python train.py --n_layer=14 --d_model=320 --n_head=8 --n_kv_head=8 --head_dim=64 --d_mlp=1280 --vocab_size=8192 --activation="tanh_gelu" --norm="layernorm" --norm_place="pre" --norm_eps=1e-05 --positions="rope" --rope_base=10000.0 --rope_fraction=0.5 --qk_norm=true --attn_scale=0.125 --bias="none" --tie_embeddings=false --parallel_block=true --init="normal" --init_std_qkv=0.0412 --init_std_o=0.0326 --init_std_up=0.0412 --init_std_down=0.0 --optimizer="muon_variant" --lr=0.00783 --lr_mult_qkv=0.5 --lr_mult_up=1.08 --lr_mult_down=1.5 --beta1=0.95 --lr_head=0.00469 --warmup_steps=25 --schedule="wsd" --decay_fraction=0.601 --decay_shape="linear" --final_lr_fraction=0.0 --batch_tokens=[16384, 32768, 49152] --seq_len=512 --doc_mask=true --train_tokens=398800000 --steps=13616 --dataset="wikipedia_en"
MLP neurons of a small language model. Each row is named by its layer, matrix (down: output weights) and neuron, and shows model dimensions 96-159. Each number is 50 + 12 x the weight over its row's rms, rounded and kept within 0 to 99.
After each neuron's rows, "fires before" lists the tokens most often just after its 100 highest values on Wikipedia text that the model never trained on.

L4.down688:51 37 22 48 53 54 54 41 41 60 56 40 58 57 53 51 42 60 35 62 39 41 45 48 59 71 35 37 43 62 61 50 50 67 53 18 51 50 52 54 48 45 50 67 58 49 48 44 57 51 51 53 51 39 44 50 54 46 40 33 60 51 45 57
fires before: "\n"

L4.down627:56 42 54 52 42 70 53 60 49 45 57 58 76 53 49 68 29 44 64 51 42 37 50 68 67 59 51 47 52 50 56 53 45 71 30 45 64 51 32 70 22 58 57 44 43 58 39 36 41 66 54 44 52 56 48 42 68 48 52 51 47 39 55 43
fires before: " ", "==", "er"

L3.down642:50 59 59 80 36 76 45 30 70 41 39 44 46 73 45 52 40 44 77 47 32 41 43 51 55 46 48 57 33 30 69 59 50 47 45 51 45 61 60 43 46 53 49 51 70 41 66 40 45 47 62 65 59 54 58 55 54 45 44 53 45 32 60 32
fires before: "ed", "ing", "ion", "s", "e", "or"

L3.down1150:55 49 37 63 48 44 64 43 61 44 54 57 44 59 52 56 82 75 29 45 40 59 55 58 43 51 55 65 53 55 65 46 37 69 52 42 44 58 41 64 43 39 53 67 31 41 48 85 43 48 41 48 32 54 41 56 44 18 58 37 57 23 49 45
fires before: "\n", "W", "-", "t"

L9.down708:58 49 53 59 58 52 56 57 69 55 26 45 43 57 55 54 72 59 50 52 61 66 52 53 46 56 31 34 48 39 62 52 65 71 50 48 38 41 46 37 76 58 39 51 25 45 33 37 53 54 61 75 50 56 55 52 54 30 48 60 43 14 61 40
fires before: " |", ".", "en"

L10.down1159:57 49 43 54 42 51 28 54 68 54 33 74 45 19 48 94 33 31 49 53 28 29 70 41 60 68 59 71 45 51 49 57 53 62 65 55 49 66 29 56 25 37 55 66 43 52 57 37 44 43 51 45 46 62 44 61 34 62 57 59 86 45 24 52
fires before: "ed", "er", "ing", "or", "s"

L9.down901:44 49 43 56 53 58 40 55 52 70 56 53 46 79 63 26 45 40 45 24 41 31 63 29 50 56 51 43 65 55 45 24 51 36 36 46 37 35 60 62 53 53 41 69 46 32 62 23 46 55 37 46 68 51 51 40 50 60 68 48 48 69 28 44
fires before: ",", " the", " "

L4.down554:52 45 49 57 60 65 61 49 42 31 68 47 60 51 47 52 56 48 50 43 57 65 39 45 47 53 29 50 52 26 66 41 61 62 62 46 53 54 43 32 43 15 51 42 36 32 60 68 61 51 48 49 46 45 28 48 38 48 66 61 50 60 20 49
fires before: "\n", "ed", "-", "ge"

L10.down921:68 46 50 55 49 43 51 51 53 44 43 62 29 67 36 34 92 50 75 35 46 73 47 56 58 59 26 69 49 65 34 53 65 57 52 35 55 37 10 44 37 55 70 49 57 57 41 44 47 74 70 47 51 54 70 51 25 54 45 42 65 60 50 64
fires before: "4", "5", "3"

L3.down208:45 26 55 44 55 52 42 52 55 56 53 39 44 55 52 58 59 59 48 50 51 73 35 42 31 52 69 43 48 45 35 55 42 54 49 40 29 18 48 60 57 50 34 64 60 46 46 78 38 35 74 61 58 50 56 34 81 63 63 61 48 35 52 59
fires before: " |", ".", ";", ","

L4.down1002:60 43 41 58 40 25 49 50 59 35 27 41 56 43 54 52 51 31 57 41 53 59 44 58 38 52 72 58 37 59 50 49 71 39 53 65 60 53 42 46 38 29 48 41 46 32 48 43 43 57 49 17 63 51 57 60 67 27 57 52 37 51 51 50
fires before: "5", "3", " ", "2", "4", "1"

L2.down335:30 63 45 56 58 37 43 56 62 43 58 48 54 51 35 50 45 70 63 55 46 59 33 58 54 57 37 63 40 70 58 57 53 14 47 60 57 40 47 36 40 58 55 45 37 37 44 50 67 67 46 27 46 40 65 59 48 31 50 30 61 54 33 53
fires before: "\n", " "

L3.down158:45 52 62 50 49 44 53 45 58 38 60 60 54 25 61 35 39 26 32 40 42 52 45 59 37 58 46 51 66 31 70 47 45 52 71 67 43 57 58 47 45 55 45 85 43 42 26 36 36 55 24 48 27 59 56 41 55 32 31 64 51 53 75 37
fires before: " |", "s", " of", ":"

L10.down804:55 48 56 61 60 84 38 60 60 54 16 47 51 58 60 47 54 53 22 46 19 46 64 68 33 52 29 70 79 56 41 60 52 20 54 51 69 35 62 45 70 57 59 56 54 42 56 61 45 30 51 38 63 65 49 40 52 41 56 59 40 59 46 42
fires before: " to", " by", " in", " as", " for", " with"

L11.down813:38 79 51 51 42 45 42 44 74 50 48 53 53 38 55 57 46 61 54 46 77 60 63 45 47 47 61 41 70 28 36 66 42 65 55 56 51 72 62 16 42 57 54 50 48 59 56 47 71 76 39 28 49 36 50 49 49 58 48 63 40 55 36 64
fires before: ".", "s"

L4.down542:63 52 50 48 58 46 54 58 69 57 47 45 42 71 47 57 59 52 52 34 58 31 47 34 39 51 45 41 78 60 30 33 61 68 56 51 42 53 35 37 61 58 40 63 67 36 76 31 40 53 64 40 53 63 27 65 46 61 78 65 60 35 48 43
fires before: " |", "0", "%", "1"

L11.down326:32 53 49 31 36 33 43 31 30 57 35 42 52 52 55 51 48 60 69 48 56 50 33 50 62 50 50 64 46 47 41 36 56 39 36 62 60 49 50 49 56 27 55 49 48 48 62 71 55 49 46 42 50 54 54 45 40 34 39 25 50 50 35 43
fires before: " "

L2.down356:61 50 31 57 81 57 50 37 45 42 57 57 43 46 46 42 39 65 38 55 58 46 64 41 58 50 42 36 52 44 51 63 58 49 32 62 43 49 68 72 24 50 49 54 45 55 55 25 37 48 40 57 48 53 37 35 54 39 42 53 44 69 54 48
fires before: "″", "′", "8", "6", ".", " floor"

L2.down561:41 44 61 56 37 73 69 40 38 46 47 61 54 35 71 54 36 51 28 56 48 30 43 51 50 32 36 40 56 60 41 32 59 48 44 43 51 42 51 66 44 80 44 51 55 45 73 47 57 45 24 53 53 45 55 76 45 38 41 45 39 46 58 67
fires before: "==", " ==", " and", "\n", " squad"

L2.down1127:48 53 73 48 64 37 66 74 52 36 49 49 54 41 58 43 51 38 55 56 58 53 47 49 46 56 42 44 37 51 29 51 53 59 42 57 39 55 44 48 67 61 50 44 36 55 35 37 37 47 39 38 45 32 65 39 46 43 52 39 65 42 51 59
fires before: "\n", " Die"

L3.down1234:50 63 60 49 53 22 63 52 65 58 53 57 52 68 32 43 31 64 43 53 49 72 60 56 60 55 57 56 35 31 35 60 76 54 28 49 31 36 65 40 70 52 62 58 52 63 78 15 52 64 54 24 57 58 31 50 41 63 64 55 42 65 32 40
fires before: "\n", " ", "al", "ed", ":"

L9.down1149:50 43 67 43 59 44 20 52 38 41 42 44 72 71 59 67 43 55 26 57 27 50 34 54 40 23 55 80 39 41 58 39 59 66 58 43 58 58 47 57 66 56 51 29 44 44 48 51 34 48 18 53 41 56 59 50 62 46 50 42 47 32 62 55
fires before: " |", " ", "\n", "found"

L10.down1013:35 35 48 63 43 43 51 30 56 57 47 31 57 41 52 59 48 68 40 64 27 61 48 82 56 25 57 55 56 21 57 64 48 45 62 52 58 45 27 39 42 61 43 48 56 55 74 57 43 37 81 45 52 68 40 58 55 49 63 72 53 49 66 55
fires before: " by", " as", " for", " in"

L2.down958:53 72 76 71 51 47 31 41 58 40 32 58 54 49 46 52 44 57 60 72 59 51 46 64 60 45 67 66 58 73 45 54 52 39 44 59 51 44 53 52 38 30 25 68 52 56 37 42 57 66 53 58 44 44 45 50 53 45 33 46 43 36 57 39
fires before: "==", "===", "The", ":", "In"

L10.down853:65 56 56 45 43 36 52 65 62 51 61 48 29 49 46 58 60 74 54 69 51 56 44 63 55 48 40 59 56 49 55 76 42 50 56 47 48 60 45 23 70 19 60 43 36 38 63 25 55 50 50 29 47 43 44 39 60 52 50 52 67 36 41 58
fires before: ".", "″", " of"

L10.down195:64 43 25 42 64 41 48 74 57 61 33 40 59 50 43 43 32 39 37 48 51 71 62 48 68 50 41 73 53 78 53 43 52 56 41 43 31 56 53 59 60 52 47 63 34 44 53 47 55 45 50 44 60 49 52 38 46 50 48 05 65 46 49 54
fires before: " ", "ary", "ation", "ations"

L11.down706:50 50 55 43 49 36 25 59 51 42 42 48 41 40 60 35 58 67 51 59 68 58 48 74 66 49 37 63 71 35 39 51 53 34 33 41 62 40 39 50 40 85 57 48 61 46 55 42 35 57 47 51 68 52 56 39 37 43 55 69 58 38 71 50
fires before: "3", "2", "1", "4"

L3.down36:41 61 44 52 42 38 50 49 56 63 42 31 45 55 51 37 52 45 60 54 62 55 51 42 42 58 41 48 51 46 38 63 54 56 41 41 39 46 59 27 49 48 51 35 44 53 54 34 50 47 47 32 46 48 30 48 53 43 45 38 53 52 47 53
fires before: "\n"

L10.down1120:64 72 67 48 40 50 45 59 39 44 61 48 60 63 63 37 50 39 50 58 46 54 52 47 63 62 53 47 65 45 43 43 56 45 60 37 50 49 63 62 51 47 62 38 35 42 46 41 47 51 34 45 54 48 42 53 67 63 39 49 59 61 61 42
fires before: "\n", "-", " "

L3.down134:38 58 54 55 41 41 60 43 48 46 76 52 57 44 43 47 45 56 47 52 51 42 53 48 68 27 61 64 63 39 48 59 69 43 60 42 67 51 66 79 37 43 59 82 50 68 52 38 61 56 46 53 41 27 66 49 63 55 48 46 60 50 48 47
fires before: "\n", ":", " in", "pos", " by", " from"

L10.down1193:56 48 55 44 73 59 52 58 64 27 35 64 60 43 41 46 65 38 34 52 64 52 34 42 45 32 67 33 72 67 49 60 37 47 39 51 34 65 51 35 48 50 66 36 35 37 46 35 31 47 54 63 46 38 49 56 58 55 47 51 69 49 55 48
fires before: "2", "1"

L9.down1176:66 46 24 25 55 67 58 45 32 40 44 39 62 64 41 72 50 45 42 60 65 46 60 54 52 37 61 76 43 35 57 54 48 53 46 45 49 50 43 67 69 44 55 50 68 65 52 35 38 47 41 44 62 40 46 72 60 42 50 35 62 44 30 70
fires before: "9"

L3.down829:40 30 44 71 50 65 73 52 44 66 62 52 63 55 60 44 46 52 30 64 44 45 58 54 41 60 41 35 53 56 39 63 64 42 50 44 51 41 63 46 58 52 63 51 35 33 46 34 61 62 42 51 36 65 54 49 69 72 82 43 70 50 50 48
fires before: "\n", "ed", "s"

L11.down1158:52 62 48 61 39 47 44 63 62 43 27 60 47 66 55 39 36 35 30 81 36 58 40 36 36 36 25 54 38 62 35 49 45 41 48 49 57 31 53 57 56 53 60 44 42 43 53 39 45 75 61 66 33 54 49 27 91 59 66 47 47 63 68 36
fires before: "8", "gen", "0", ":"

L10.down420:43 44 65 45 28 55 60 78 55 44 73 45 44 51 46 45 31 51 41 56 34 55 58 63 46 72 27 38 44 56 35 40 43 62 55 56 55 76 38 59 52 60 51 46 52 54 43 41 57 50 62 42 41 55 52 61 60 52 69 46 41 30 56 59
fires before: "0", "4", "2", "1", "3"

L2.down487:37 27 43 34 44 59 60 61 55 53 44 45 44 51 43 61 47 66 38 69 29 24 31 51 60 55 45 34 48 50 54 42 42 42 61 38 68 43 59 48 61 24 74 63 59 39 48 58 33 44 52 35 75 49 32 48 36 70 48 61 58 52 56 61
fires before: "\n", "American"

L4.down881:41 53 53 50 72 58 56 58 31 48 54 68 39 35 59 46 61 54 42 55 49 55 57 54 54 45 46 49 40 40 52 54 57 67 51 56 43 54 40 64 65 39 42 58 41 55 44 48 70 55 53 61 53 37 42 57 55 56 40 55 40 35 48 31
fires before: "\n", " the", " ", "."

L3.down328:41 44 56 52 53 36 53 41 59 55 51 59 62 39 66 40 42 63 68 50 23 55 58 30 38 51 52 40 41 62 31 35 59 50 56 34 47 45 70 55 50 53 60 53 59 54 80 56 46 43 68 58 40 55 36 58 48 58 62 42 60 50 39 33
fires before: "\n", "ana"

L11.down712:65 37 64 26 63 50 47 35 38 49 55 34 49 61 44 21 62 52 80 27 43 56 52 50 39 43 53 66 80 58 48 51 42 75 59 27 58 37 44 26 49 52 58 53 68 65 29 47 35 39 57 49 55 57 45 47 33 40 45 50 74 45 44 57
fires before: "9", "8", "1", "2"

L9.down395:52 72 62 46 53 62 52 37 33 43 29 50 50 68 38 56 28 60 38 54 81 62 45 50 58 60 53 59 59 45 22 54 29 54 58 54 45 39 55 55 74 43 36 31 63 67 45 53 51 38 45 46 33 08 42 40 42 38 41 58 47 37 49 45
fires before: " |", "1", "2", "3"

L9.down801:53 39 44 55 25 50 64 50 63 54 45 52 50 35 53 63 51 53 49 42 48 49 46 59 33 29 64 50 50 39 57 61 68 61 81 53 46 60 51 45 41 66 39 74 52 42 62 47 54 58 65 63 62 52 65 55 55 47 68 33 55 46 27 50
fires before: " by", " as", " in"

L11.down988:65 52 36 55 65 35 58 32 54 33 60 47 63 45 65 58 35 56 50 57 53 42 47 36 64 59 34 57 54 45 35 38 61 48 45 55 54 55 46 38 61 68 46 55 64 51 52 33 45 51 60 52 46 38 56 67 46 36 46 61 39 54 05 27
fires before: "9", "8", "7"

L9.down975:52 37 54 43 56 49 45 37 70 51 42 56 45 43 63 59 53 53 60 63 38 75 69 74 35 46 65 39 55 39 46 52 65 23 50 47 37 48 46 49 59 47 40 63 40 62 38 45 32 54 65 41 56 46 67 61 46 45 34 26 63 54 31 29
fires before: "9", "0", ":"

L11.down481:59 64 44 34 45 42 50 48 65 51 51 47 34 55 58 54 71 47 73 55 48 48 48 70 36 53 41 46 51 45 35 45 50 41 63 57 70 57 47 61 50 45 53 41 43 49 53 38 57 49 64 37 39 52 34 56 49 44 35 42 58 58 62 36
fires before: " of", "s", " was", " in", "ed", "."

L3.down627:53 56 49 52 37 55 65 43 48 40 61 30 57 72 54 48 52 44 28 42 54 50 71 61 54 52 47 36 41 46 29 37 42 45 68 64 40 58 52 48 57 56 47 61 42 47 59 58 49 45 55 50 44 64 47 54 64 67 71 22 35 52 52 68
fires before: "\n", " the", "|"

L2.down520:60 71 71 64 56 48 61 72 44 38 57 39 61 62 37 52 42 37 55 41 58 38 53 61 64 39 66 50 42 45 58 54 66 28 48 50 47 54 48 49 56 39 63 53 51 36 47 58 61 62 65 53 44 37 67 47 46 43 43 42 65 51 60 41
fires before: " be", ",", " have", " not", "n", "er"

L3.down1159:36 45 61 51 69 54 43 57 55 31 46 53 58 31 46 29 35 43 48 28 29 46 56 47 68 53 82 59 52 62 45 52 39 50 33 41 40 74 37 52 73 40 51 44 29 47 47 72 52 50 49 51 47 55 51 27 51 50 39 59 47 41 66 49
fires before: "1", "0", "2", " |"

L10.down927:38 66 27 45 69 52 29 45 63 57 57 37 30 65 50 51 40 60 65 26 64 40 55 46 61 57 39 37 53 48 48 63 58 65 71 58 53 55 60 53 42 42 36 56 66 43 40 39 72 44 47 49 36 44 37 47 42 44 59 32 40 42 65 37
fires before: " |", "%", "1", "3"

L10.down117:53 43 57 67 49 42 60 54 42 42 67 52 42 61 35 67 43 42 27 48 54 23 56 61 53 52 71 27 62 34 56 76 34 46 34 46 41 64 55 44 67 33 49 50 83 69 40 58 46 33 38 32 45 62 48 56 46 43 57 51 50 69 43 56
fires before: "9"

L9.down39:40 59 47 41 42 45 46 35 53 42 46 50 29 79 58 53 54 42 64 43 37 48 48 46 27 66 30 57 50 36 35 48 56 50 49 45 39 59 39 35 62 57 54 53 36 33 60 49 45 57 43 44 35 41 45 54 46 63 31 59 28 46 70 44
fires before: " in", " on", " by", " to", ".", " at"

L4.down588:51 44 35 43 40 55 68 46 45 55 44 37 58 61 48 56 48 57 24 55 34 38 48 28 52 46 33 53 47 59 50 54 52 45 56 19 47 41 53 45 49 44 68 72 48 53 40 40 54 53 44 54 62 34 37 56 53 46 55 24 54 49 43 57
fires before: "\n"

L10.down635:55 74 40 44 66 54 44 50 57 57 39 43 53 74 53 56 57 49 47 60 66 64 62 42 59 39 76 59 62 38 49 47 51 52 54 47 50 32 28 66 65 41 29 65 18 43 56 55 77 40 40 70 41 31 63 43 36 55 48 79 44 45 47 27
fires before: " |", ";"

L10.down553:58 67 53 60 47 43 37 40 54 51 35 59 37 49 30 41 38 26 49 43 28 42 75 65 31 35 52 55 54 42 73 59 51 52 64 63 41 69 57 42 40 44 47 61 58 62 40 35 50 46 63 57 39 32 42 58 60 48 50 65 46 70 38 68
fires before: " |", " of", " in", " a"

L11.down27:45 73 74 55 52 28 47 48 58 35 39 80 58 47 53 38 49 43 51 47 63 51 62 32 60 40 42 54 68 52 51 50 65 61 57 39 44 34 46 81 53 62 67 50 69 62 56 63 31 58 26 64 64 46 48 50 57 32 69 59 41 54 45 60
fires before: "\n", "---|---|---|---|", " of", " in"

L2.down399:66 43 63 49 62 55 36 49 60 32 70 87 55 48 49 71 50 60 66 73 46 44 16 39 49 54 52 58 51 69 62 50 57 51 53 44 36 63 60 51 58 58 53 56 44 50 34 44 44 19 36 50 59 49 41 27 46 49 74 54 44 44 29 44
fires before: " ", ":", " Goals", " Apps", "\n"

L9.down0:61 67 43 44 59 62 50 53 60 29 60 72 42 49 26 43 45 55 42 44 56 48 67 51 63 65 52 56 45 63 63 76 52 61 58 76 74 65 55 41 57 48 30 77 60 47 44 39 57 60 59 43 45 62 39 47 55 69 50 53 72 53 46 50
fires before: ",", ".", " and", " in", " of", "'"

L4.down226:34 67 75 44 40 68 42 48 44 67 38 51 52 30 42 43 33 45 54 52 26 65 41 59 37 51 60 55 51 52 52 73 44 42 31 48 66 27 60 66 63 53 47 70 47 41 47 50 62 65 57 60 62 60 58 39 73 56 27 48 53 43 46 51
fires before: "==", "===", "=", "ft", "|"

L11.down930:53 39 48 46 83 64 49 51 53 57 51 63 44 43 38 44 36 38 60 45 57 39 62 69 36 41 40 67 70 46 72 47 58 26 54 43 67 37 64 62 21 67 61 52 51 64 36 37 59 76 50 23 33 62 51 50 43 45 52 34 55 47 46 56
fires before: "0", "1"

L3.down850:65 42 42 29 54 56 44 68 31 58 53 77 49 52 61 64 46 56 56 59 50 50 37 46 51 50 47 55 43 32 62 31 51 63 28 52 67 62 74 55 71 45 56 46 50 65 53 48 60 51 33 50 49 38 47 70 24 43 54 55 62 38 44 34
fires before: " ", "son", "o", "),"

L10.down456:61 36 40 49 40 54 54 70 30 38 42 47 52 57 34 52 65 45 53 46 52 57 40 60 42 58 51 47 53 49 55 70 29 39 54 22 31 39 55 30 53 52 46 44 48 12 65 39 56 55 38 57 55 40 36 44 41 74 51 65 51 65 39 62
fires before: "9", "8", "7"

L3.down39:36 59 59 50 63 61 44 59 40 44 53 59 55 62 67 44 48 66 47 50 33 66 47 29 43 47 53 50 56 44 47 54 55 54 50 43 45 51 54 58 66 76 55 52 55 41 25 31 31 52 40 45 61 31 52 53 48 48 68 57 69 43 77 62
fires before: " States", "\n"

L3.down824:39 47 40 54 40 46 60 51 54 27 39 44 43 70 48 54 62 66 67 61 51 35 38 55 74 57 55 86 54 33 53 53 49 57 24 59 39 40 68 67 43 45 46 37 55 52 27 38 65 56 36 46 44 50 60 65 68 43 39 42 67 65 34 35
fires before: "\n", " ", "---|---|---|---|", " |"

L9.down1098:60 59 70 45 47 56 54 63 48 48 41 59 48 63 54 53 62 51 53 48 53 54 48 18 43 56 33 52 44 54 55 65 64 68 46 53 63 47 27 41 58 42 64 49 34 56 61 37 52 43 54 37 54 42 51 66 59 66 66 36 43 54 43 33
fires before: " |", ".", ";"

L2.down1045:68 55 54 56 74 44 45 54 39 24 50 55 56 36 57 51 57 56 50 61 76 76 51 37 45 50 68 66 42 40 51 70 42 37 56 36 56 51 54 46 49 45 48 66 39 49 61 57 50 44 47 43 66 64 36 41 68 54 61 54 53 41 72 48
fires before: " |", ";", ":", ")", "^{("

L3.down341:33 38 54 55 36 56 48 62 53 55 40 60 62 37 71 81 55 60 42 49 38 57 52 34 40 36 54 50 60 43 55 64 51 60 44 17 64 50 38 54 54 53 33 47 55 45 70 44 41 50 42 47 33 50 30 57 70 38 56 54 38 42 59 36
fires before: "\n", " The", "---|---|---|---|", " the"

L3.down305:61 54 30 56 61 49 44 40 53 50 55 48 46 72 38 58 51 25 43 48 49 56 62 38 50 46 45 46 48 41 40 57 57 59 48 22 55 55 47 27 52 43 28 52 42 44 63 32 70 40 51 57 69 32 45 65 62 58 58 45 52 44 69 43
fires before: " |", ";", " ", " August", " March"

L10.down208:62 57 35 71 41 52 46 54 36 53 34 62 41 53 51 50 51 27 56 36 32 68 62 65 60 62 47 75 44 49 63 47 51 47 56 35 66 33 51 34 31 66 41 68 43 53 42 52 49 58 40 38 43 55 51 67 42 43 61 54 57 28 45 49
fires before: "ing", " of", "ed", "y", "al"

L10.down1207:65 92 78 58 36 37 45 59 52 36 54 49 43 41 31 58 52 26 46 44 65 46 33 51 28 41 63 50 46 33 43 45 64 64 33 51 49 36 67 36 50 40 44 54 53 64 55 35 26 58 45 73 73 48 69 54 30 70 50 74 57 49 43 66
fires before: " |", ":", " in", " "

L11.down142:41 68 46 43 49 35 65 40 54 56 44 44 55 46 47 18 57 33 61 56 65 45 50 48 48 53 33 59 39 55 43 58 73 56 59 34 50 33 45 48 43 46 54 38 74 70 81 49 31 42 49 47 51 63 38 42 46 19 66 59 59 47 65 45
fires before: "1", "2", "3", "5", "8", "6"

L3.down367:45 47 48 74 33 74 46 43 45 46 50 63 43 56 59 53 31 26 74 37 40 62 68 38 68 65 38 45 68 54 69 60 47 63 44 45 47 39 58 53 32 50 48 68 51 62 69 37 34 58 54 64 32 37 57 49 73 47 59 39 45 44 49 37
fires before: "\n", "ed", "e", "es", "ing", "or"

L10.down967:65 51 49 57 64 61 59 56 58 54 51 57 77 61 62 19 37 63 43 33 48 31 40 57 51 72 33 45 60 65 64 60 47 53 55 60 43 55 54 66 34 47 51 38 49 54 60 59 42 60 52 43 48 32 61 48 36 53 63 27 56 57 44 53
fires before: ",", ".", " and"

L3.down133:59 41 61 44 45 59 50 55 67 48 47 34 40 55 38 37 52 43 67 64 73 69 66 54 54 40 68 47 55 48 36 42 66 36 42 39 33 47 36 46 59 65 38 54 39 58 61 57 66 47 38 42 36 39 46 31 45 70 67 49 65 52 46 38
fires before: "1", "2", "0", ","

L9.down664:78 55 72 97 36 39 42 60 24 48 48 71 67 64 42 60 50 34 37 36 73 51 46 33 62 25 60 64 55 26 68 49 70 44 33 29 58 25 76 29 29 61 44 56 45 66 48 57 57 45 46 46 68 44 47 50 47 60 67 28 49 29 61 31
fires before: " ", "0", "s", ":"

L10.down1043:63 49 29 73 54 48 44 55 59 39 45 41 53 63 56 38 52 35 47 43 12 63 41 46 65 44 33 43 54 19 44 66 52 38 68 53 61 40 59 19 55 34 50 53 42 58 51 34 62 58 70 44 61 44 45 54 34 45 46 62 48 45 46 51
fires before: "8", "9", "1", "2", "le", "7"

L9.down1120:60 44 42 41 58 42 69 45 47 52 72 71 46 37 43 68 43 64 52 50 42 51 52 60 59 79 45 49 48 56 71 58 61 55 28 37 50 45 47 51 53 59 59 45 55 54 41 55 48 54 41 68 52 47 35 54 58 46 36 43 33 65 49 68
fires before: " |", " (", ":", ")", "\n"

L2.down891:66 47 46 31 35 59 58 36 42 48 55 47 53 60 74 43 58 39 44 49 21 54 31 68 42 61 77 55 48 43 46 77 74 51 42 40 45 51 25 50 52 37 38 45 44 69 46 60 49 47 62 57 65 25 15 38 44 45 70 47 70 47 59 38
fires before: " ", " |", "\n", " Goals", " —", " Apps"

L3.down614:70 50 54 30 40 36 72 43 39 31 35 65 63 62 65 51 50 45 38 38 51 40 42 62 38 41 43 66 32 56 55 47 36 66 50 49 26 56 36 65 49 36 32 42 34 38 45 52 52 43 60 50 65 40 57 48 44 34 35 38 35 38 50 57
fires before: " ", " |", "E", "L"

L10.down525:54 44 48 37 56 34 64 58 62 31 48 44 47 27 40 54 51 65 43 54 41 34 45 55 59 58 62 42 50 39 52 58 26 60 54 67 50 57 55 59 43 39 48 39 54 51 43 37 48 44 37 57 58 44 52 46 57 53 42 79 54 68 52 62
fires before: "1", "0", "2", "3", "9"

L11.down282:70 74 69 55 69 51 61 56 46 45 50 85 61 50 48 44 43 51 32 55 44 34 62 38 56 13 37 52 54 41 52 55 80 55 52 47 53 69 42 47 41 21 54 60 63 63 53 27 65 62 42 70 46 39 51 63 43 66 67 45 49 30 60 45
fires before: ":", " |", "s"

L2.down448:37 47 53 48 68 33 45 33 53 62 16 59 75 52 42 34 59 40 75 41 67 40 44 33 35 35 35 42 49 43 43 50 67 37 66 58 35 42 48 54 68 59 57 59 37 53 40 29 57 61 64 41 74 43 34 29 57 57 63 45 46 62 39 58
fires before: "\n"